python train.py --n_layer=9 --d_model=384 --n_kv_head=3 --norm_place="pre" --qk_norm=false --parallel_block=false --init_std_qkv=0.0287 --init_std_down=0.0 --optimizer="muon" --beta1=0.95 --schedule="wsd" --batch_tokens=32768 --doc_mask=true
MLP neurons of a small language model. Each row is named by its layer, matrix (gate and up: input weights) and neuron, and shows model dimensions 64-255. Each number is 500 + 25 x the weight over its row's rms, rounded and kept within 0 to 999. Numbers have three digits each. A neuron's up and down rows have the sign that makes its largest values positive.
After each neuron's rows, "fires on" lists the tokens most often at its 100 highest values on Wikipedia text that the model never trained on.

L4.gate680:479481487496482483482479467500493487479481472552500516497449485500496516461497509443506496526510521501524533491540538571484451562487521489548448497463477523497516457493486527497519524491510461481512475504510536510528511516480511481503488493558499548510521530541468454501498477546513526521511475476479536470528454536503515465476465483499460537494467489491462502551500470531509510513488514499490471450485473473516489510501527494505538499533545455486521497522524490493486487531501530523500491466493506485503504483502514501493496509500534506465477479517497517536417455485456496473
L4.up680:474457533451526484458526479473507483483521532501514475462498504516511467500520520456535475475487496512474480487531495515478462525501502518450469474513518493511490522474526511529510472527498499493520491458494520479515533516470505505505488527504505479517564490514492464501528471495470506496516520517478515481498495568459549526500485472500471517527489492508470548533473481508514528496500489520525460459501492503492516519476510532504497485518481498492494503522481509407488506532536485482518510493455496488490462478490544483509465507491528503521473528500545500470453491458497500491
fires on: " |", "im", ".", "hes"

L2.gate945:525528493501501497479507494516495485534468503501539502488466499557503526510464502447511477525471479451501520536494493521504480481490518491519500513520495491526522471469529492490466505505512463512507505511552515516490475511553508477448525503488495542544479504521510500469474506532476495490534478485480502489457533485537485462551527537492506503510470482485498472476513501517511458556557538483456445487490508473517512485507510478506489472457492482546488489481461456473536503546511522483475506501534548494481500466496523539530524516478501456509496516459486504484536499505489488467
L2.up945:493494514478536483489507538539504536495493533489512463465486526469493484479496450503501471460492489524522462482474483503503429500516536495500526497491477479539499496486499476486471516521504490498500534510526495521544478474479485553526541522563490505533480525457483532488528524491503492464505538525521474490485528528495506493489525475530449472492517504474511499492494548502480504496474482544475474501532503540529510512482490516461511497459485468452533497497530545487449538516513491498540509499459510496544515509496484543474513526506514509520432497527490476503454498509511527482
fires on: " after", " without", " before", " under", " following"

L4.gate661:504453472473504489462538456479524481515485489501476495534478467481477541504473519504523514502512461520510451489533537445520494458525504434535522477474491509489500482490562509483485457509477505460537470476520488510489486525507511506493521524507554510456524489487497482495499508489508538545532493519548502470517524440494528499490475541483479538537494499526530497505486496500504497509507461465492509543487442511472507542462562543502549510504504504485482505475523489466494505519506483515533541487444517465540493507484513481506490494457513474484507539536498475507546467513499480519
L4.up661:515441466477489478510503470508461505531462452451519514487515477490487507498508521473500494522492519456501513517499526507508473499472492473508523461506473537490504527498490498480483488508505498468484515535533464488486485497475469519517469484562485497535493469542491507492481525509498500563514533504526522506509484514543445486497504495502506483491506472519501475497500511528490497481505497513494446556484502490423474533451489501498470477508474536489492566506497562488536465524504493481480506490482491482524448500507522489497497478461498488526525510495490479489486525449488490544
fires on: "1", "p", " most", " north"

L4.gate709:500451489517527506563526484491493516485461471467457542495484495507519527481517480482504499536496470483526509535555556481483526476531498469523510503510499479510496492489472509528486513531522494519525492526487508492514448508511496450492547491476506484503468511503517519512465431487462480496519493485492542533494507513550499487498500485489519554501531502514519504486489530493501525468507484530562488479509498484497507511486504496500559495512532486547512510525515490541452501507490511514435480465426503487493486498517551522512474511507466500499501495430459525495486526474513447514
L4.up709:467492517499497493473513450464531444517483504482546465510486466495490506523545498521527485533436504495505533554542493540473517492492478481503518521506468569510484435501502493519508477528473485497528499454486462512471519510497510486473520489523491481492488501498485476526524460477509526518521518528502485517488501519541526510516477504523480518558497487496470511479494539522469497449509497519500514511507494476508507496489494504442493494514465482538505492517478471488533530506525467472518555512473469471470513480489462513502535488481550532478534491487531516504529541507514495505
fires on: "-", "==", " |"

L4.gate1012:533492475522522445523528448482493482476509478546529520468476529499503535476460537487480503509510502463540477523512495496509483513507516498541462496500502478492482440501505458498474496508471504508508519509466476454521490429517484474527490488521503530449498498553550513501505524488527488441493465517504463507521504548484481479556485503526439488512493485540493510444487493525506496493517482554486514531477490500513436504473459574533514529512533519523499496509457454508472512537537485468518506477532512512498503527510524537532482512502502502518511494508470501515492491496526519471
L4.up1012:520495490532474492483549511489491477549490485477508472556530490510486502514483505521511511479489491514500521536504517504513494475449507515475455487552454515466523495511533490485491495482473563489495523487487504483486489476511536511489524485509507492500502527512523497510481510486513538505491456486458498440459505479482501495504534519494498507515482528439463487499531471511476544489524480511526493493510497508472520525480467488454617444473511509519472475542529487486544512533490537508480556454530473485503488477497473477505527526433503523441496513490502459505531506495512517496
fires on: "-", " U", " than", " South", " and", " Sal"

L4.gate559:470466535493509479519517531507516518501499536507518496492463541475490494523485478472506522479528539482482493501548513522511489517467516484505491508530477522463514552490477510511484536499472511471487490535492514475513464480482562481506520526438499433514494543571478481510489467501499508489458565550491505532498518534511517520471480466492503569496489503465520455481520467479480484498520477464485471454510488503511509501497490461494493503535551487558490470491497493516471492484489497546528532436552489452501506530493464487545467528464473523499476489504505467490461488507515509465
L4.up559:517513460477469515461484512509484545534525484538485492496509520527491496516536465488506482487491481481484495505521502542479495487502534498518490514468498497503490465519547484499446504486456515506493495550502511527477418515473535480479457510459523476498509503525485457486466508510476512499501519496574465500527479528464536473476530511482476510519504538462472444496545438527475480498535562481458469516503524491498512515547490503467515520523527500497475540464509480502480535503492499499486530516497498456500477509537548492524502511462506468531540492499482505521491483515503492469
fires on: " |", "1", "2", "0", "3", " mi"

L4.gate971:468536502449507481559475504510506528510469507531516503505502509536502504520492451508492484527513537507548492525518490511462516482442487495481477470490529500469530501501491501524461552498505482509558459557487481524487517548506506518501501495502519492535524513521503543556501543467519477504492483497513483507491488491497517481487467503512505492490546531500499505493490503479516485522531513533526507491519478547525504475478468492460527514453499503506521515521483535486526478528545538503480513450453471542542473488501461497518515524482494479491475485516516553501491524481514557506
L4.up971:511508478486488490502498549478488529519496498493539501517489528493493474478508494498478483495497541495513477469511453521519520501512505500498445550504552527504482504505505523527487476505502523501490491485491505462504470517511501523485464463521515521552535505567507516503504522482483498502455456480535494470531467497496511519515484515481559515506497521491512484467484513492507498487512504537482533461512508505455506490509489534483461517500528545562542505495512533472513484505488488536497471526488493543507519503507482488478462514474510423524479518515477497504499529464544499488
fires on: "-", "–", " up", " out", " hall", " World"

L2.gate918:507513552520492464496483486547477508519514502468505511472513507547456528522468490545488481482521479505473530445527482516545488487483515502492499440541523503485515450484515510511495513487506484495526507512483480487502506471498505459504486471486540480514499526491515513511507525506480523518509501557517498522513512536443548555518518494476512509529494496502523481483437494477473525480516500517541495510496561488491511526477515520506521524529490481545470477515498495451463493490522506531559491497513499466492519559476477543474476512564487463479475554498508503572485524531489506437
L2.up918:460525497475507531479495477485497518453497512518507518501478507490501498499506476510510538508517461516464494503475503513518530515462476499517484495537455490536501484483498496513484494458513482488512508502470482537455500463525494532446470505528478508458475490504513460486465503474508538498516512525514522485505513442490543490480501525485448484488507501484467468443482460498480535502485553512511515532478514519500493486559505491493495471507519490516519488522448527499481491525530494520497498514516474522485510518534523522485510475478514468442469493478458517551428501557480530493
fires on: "8", "1", "2", "ay", "6"

L4.gate58:518507535526551521474493536502504507509499500466506429496483452471511464424498533485504515482459479517526514546505493529514501455510522509471542486510499529495491517525526499491512530488498523516496489528519460533515540500498457515467476536499474508482504474544478514495493529488532532509479471493473540468508471490493482474504471464511511537492573512510457496538508496519528489476513501482477510501474496492512465509492487499516543493520517483512503502485486495469499513433484480508528500506500496502530514489466501470501508496526470498521551536485488516537522499468500480520
L4.up58:510482514512517526482478506478548482526530547458483514507482531498540475492496489507473498480490478521454533512460520467522481442505480520472502525534449549482490510482555510530530478452472473501488512468487475478508529552477480462506503531477519528482534488504451482481487491521523505516515502513464551454505464454475518470520533473458526483513526505525487488543541470506497506491506534496451525520483493447491472466487539489515485497483495514518492500493525456476494495476478497476504522502530475477510501459492485479489508548489482496543524524502499507527527518532485498523
fires on: " of", "\n", " than", " from", "t", "ic"

L4.gate848:493548484488529548494527519494499483508506489491507497489515472539499497439479530530458487493518509477492469556535515516494513489503510511466562493520473491460489468506506487519482497461471511518505466525529467540526507517485496544526511472510500523500480483557490498538469492518552516470472518514496464481515562471504470540455488482451470527540515506491568510479557501488537470494537477528448493517555489494492491507503528513498496543536476445474551498559518483528498509515532523488525490553525571541482503495473474455479531527461520496481506502461503519505486537485536491513
L4.up848:504540499510540485483504496495481473501528472484495530505518450494439506493464474537499554526476478508457521492496489515432498473499444465511478500531459510507492500514520488476536516465469450519493538471519451482488526529514506501525512485480503484498473468475517460502475464494548503500532553492476482503465510487534517482446499476497523518514501541488505522510449522474505509501541502507532488459539466517474480519491549503467462508512514467495499454485494450515481521493463520469530490489492501489526509481473473460530506515490529470517512510505511470508458466489459506506
fires on: " of", " to", " from", " for", " in"

L4.gate922:523534540518478479501505504535486475499475498474476503502469513523475503489504470503502516490505552526485454543487496473511477501494520529528508511502462512521499531521513500538498470530505476506498510508487497491506504464436466527539537526523533514466519508498524526494510491474506493493477467523518499515488520506519454470477527466522489495517528472517485567521498503456490499492455542547505494465497491482483454469471510501468535494480484500518514506539518480519460517454501458501451476549453515470515519469488506496502506482475481507506481490497500541494496548466489505518
L4.up922:455483518509522523460485524463512444503496465521544517454494494498477503492487462522458500509527470513463480523525488494510483523502484516511499489492487514502510472488531482503527533499489479515455508493536539535460500501482539508499515474469496463538552475501483510525484487494500518504476501498500499508540498511472526525560460490488476504502445532465516492533468499508491510508511489509513491497512534485484470470516506511520479508532512447496496472544533510498466480482453510503471484538525477472461569484490510498508483493448513521504513521525517541476519481436478480514
fires on: " |", "."

L2.gate148:484509505493516480530482509525526514497494526467481500539514475502485482519525501483499490494473465533476492485502495526497501502480463564495533482496503516522498507451556481539527461458497493547577523478494482542482538487527495507532512516508493501482507527538473529503490531484466487519484487525500513502524473498514491443500470463444532544498502521498543518471496494488519515547525502498491496483470502516532500513499493528497496553496466457523488518498538498507452515490492522500506492517504486503490505489538495444530510478521499505484509509492488485452494510470490531521
L2.up148:484557509488476517489468511482517461493511481503505500477543473540468495471538511487438483517512496513501545496509503484486523470517501482484530485503479495493520507504477522442510519495481531537524521498493536502471497482457504526503431488502443514506490496534593528498481523485500492532470503513523481495517472520449472510465507559531529516463481506519550523498465537496488492499448526471518542531525461543518502502511522484518499505503481527526474548499514496506522499480490481545514475516522506501451491462544515464497457517475512484511523501536519466505483501481477476487
fires on: " out", ".", "hes", " up", "he"

L2.gate241:423493532506511502501504553503489538462499538497499520477481536509473488504525486519506481492478501515476542473523507487474533495497495490486477524502494487588507469484474518485494526495498497535501460504548515524516485460528467481483500492465531478511556471458515471527491508500504515463462459479466472491495522559463542491506462462454508538529491483486442465493507483504495504486457508526508495514503490464497489506491490501521555500517462497506499478512494502479524519491531471507517487447538515485529513483485475505451509475512478537491511463463504506478514454501500502499
L2.up241:499472526483485549473475467499477468515491550473494442580511492486521530430475551466449449498459518525457477493522500506475516505488500486523509478462468522485510512516490477493499487488513504550487534486446517534486534475496518515511512514495490480502541494483502479512523515502534504545504498513494509480521502528508494492488466469478477500509522464482522501498504504518468493457539501488493475476525496467490485507508460470498446462520500535529492463526507482546550515536472507489483501511523493469506504502497484487522478514511524489481545531568511489504510491515485528498
fires on: " ==", " =", " mater", "==", " zone"

L2.gate718:522505482499453486489515528520479494512509494513485507460511523528503531483522499461451524486484559474493478471499513495513474491465488492493498539551484482509506503462528451468527522496515537467506531527478511481541497525479471533515519509537503532470475489483489497536519529494496502461477498529459457462494532509493487488478490515501484484472489475525505488479501520493504486521501545546448448490497499509506485496559499474484451478490509508498512493470486529470464519530499500485496492542480540489496487521496518500564514503524449530520512509511448506481478475454479503461
L2.up718:466426494488536509498515511503494454542506459516512494451483471477535461549483522517495462503481487502490518524495512478513428463506537477500446503516478528451491492505560484482513478513495497469495514500492501511522534522552488544494512506521482499473504500510474490517512535537483500459501496513522522504487472493513523516497513493505458457500494519507527471487538444508473484539521474486491496457475518507503534498494436502499476510424478513495498489499524467521490509510486544505510510488497548516460469483511498497498475540511486538480505465518500483498496492461475531494
fires on: " after", "After", " to", " After", " before", "on"

L4.gate956:558472438466533523499545497508509500527493530530443525466518532566509500489463525555503501519545486481526478493515489492496506493520531530498479487499511550524493462509517469524530453515507525495519476490457468495503501501518496503536476434528513490509481518538518470527559473497555532509480499521500530479531511530486494527538450478495538482548489492518477535516515522501528502541472507439508467534470500471483499459512509497510515494494496475515529511460499496514472473518483511483521517492513496528518476468474492537484504482474511513513491481507484505506499508523512553512
L4.up956:496509498455497493489547475498477526516516499476490474499473472537464522487493491522489516514509503501480500493545520497487451506503512524496485481521499498515480503525515461498492478567493503468458527477509491448496501487513496480505468508468474516524446497542481544518428533520533538469507495530510484471444467506456493529496537452534505479479502476488485502513519499475502530511469532539446534524506516527455492479490510482486435481509501498525526478507501480497536520506489503531461465505527528494486512470484499517531524438512495535492472515516447476511509517527507480504
fires on: " Pr", " for", " like", " by", "0", " against"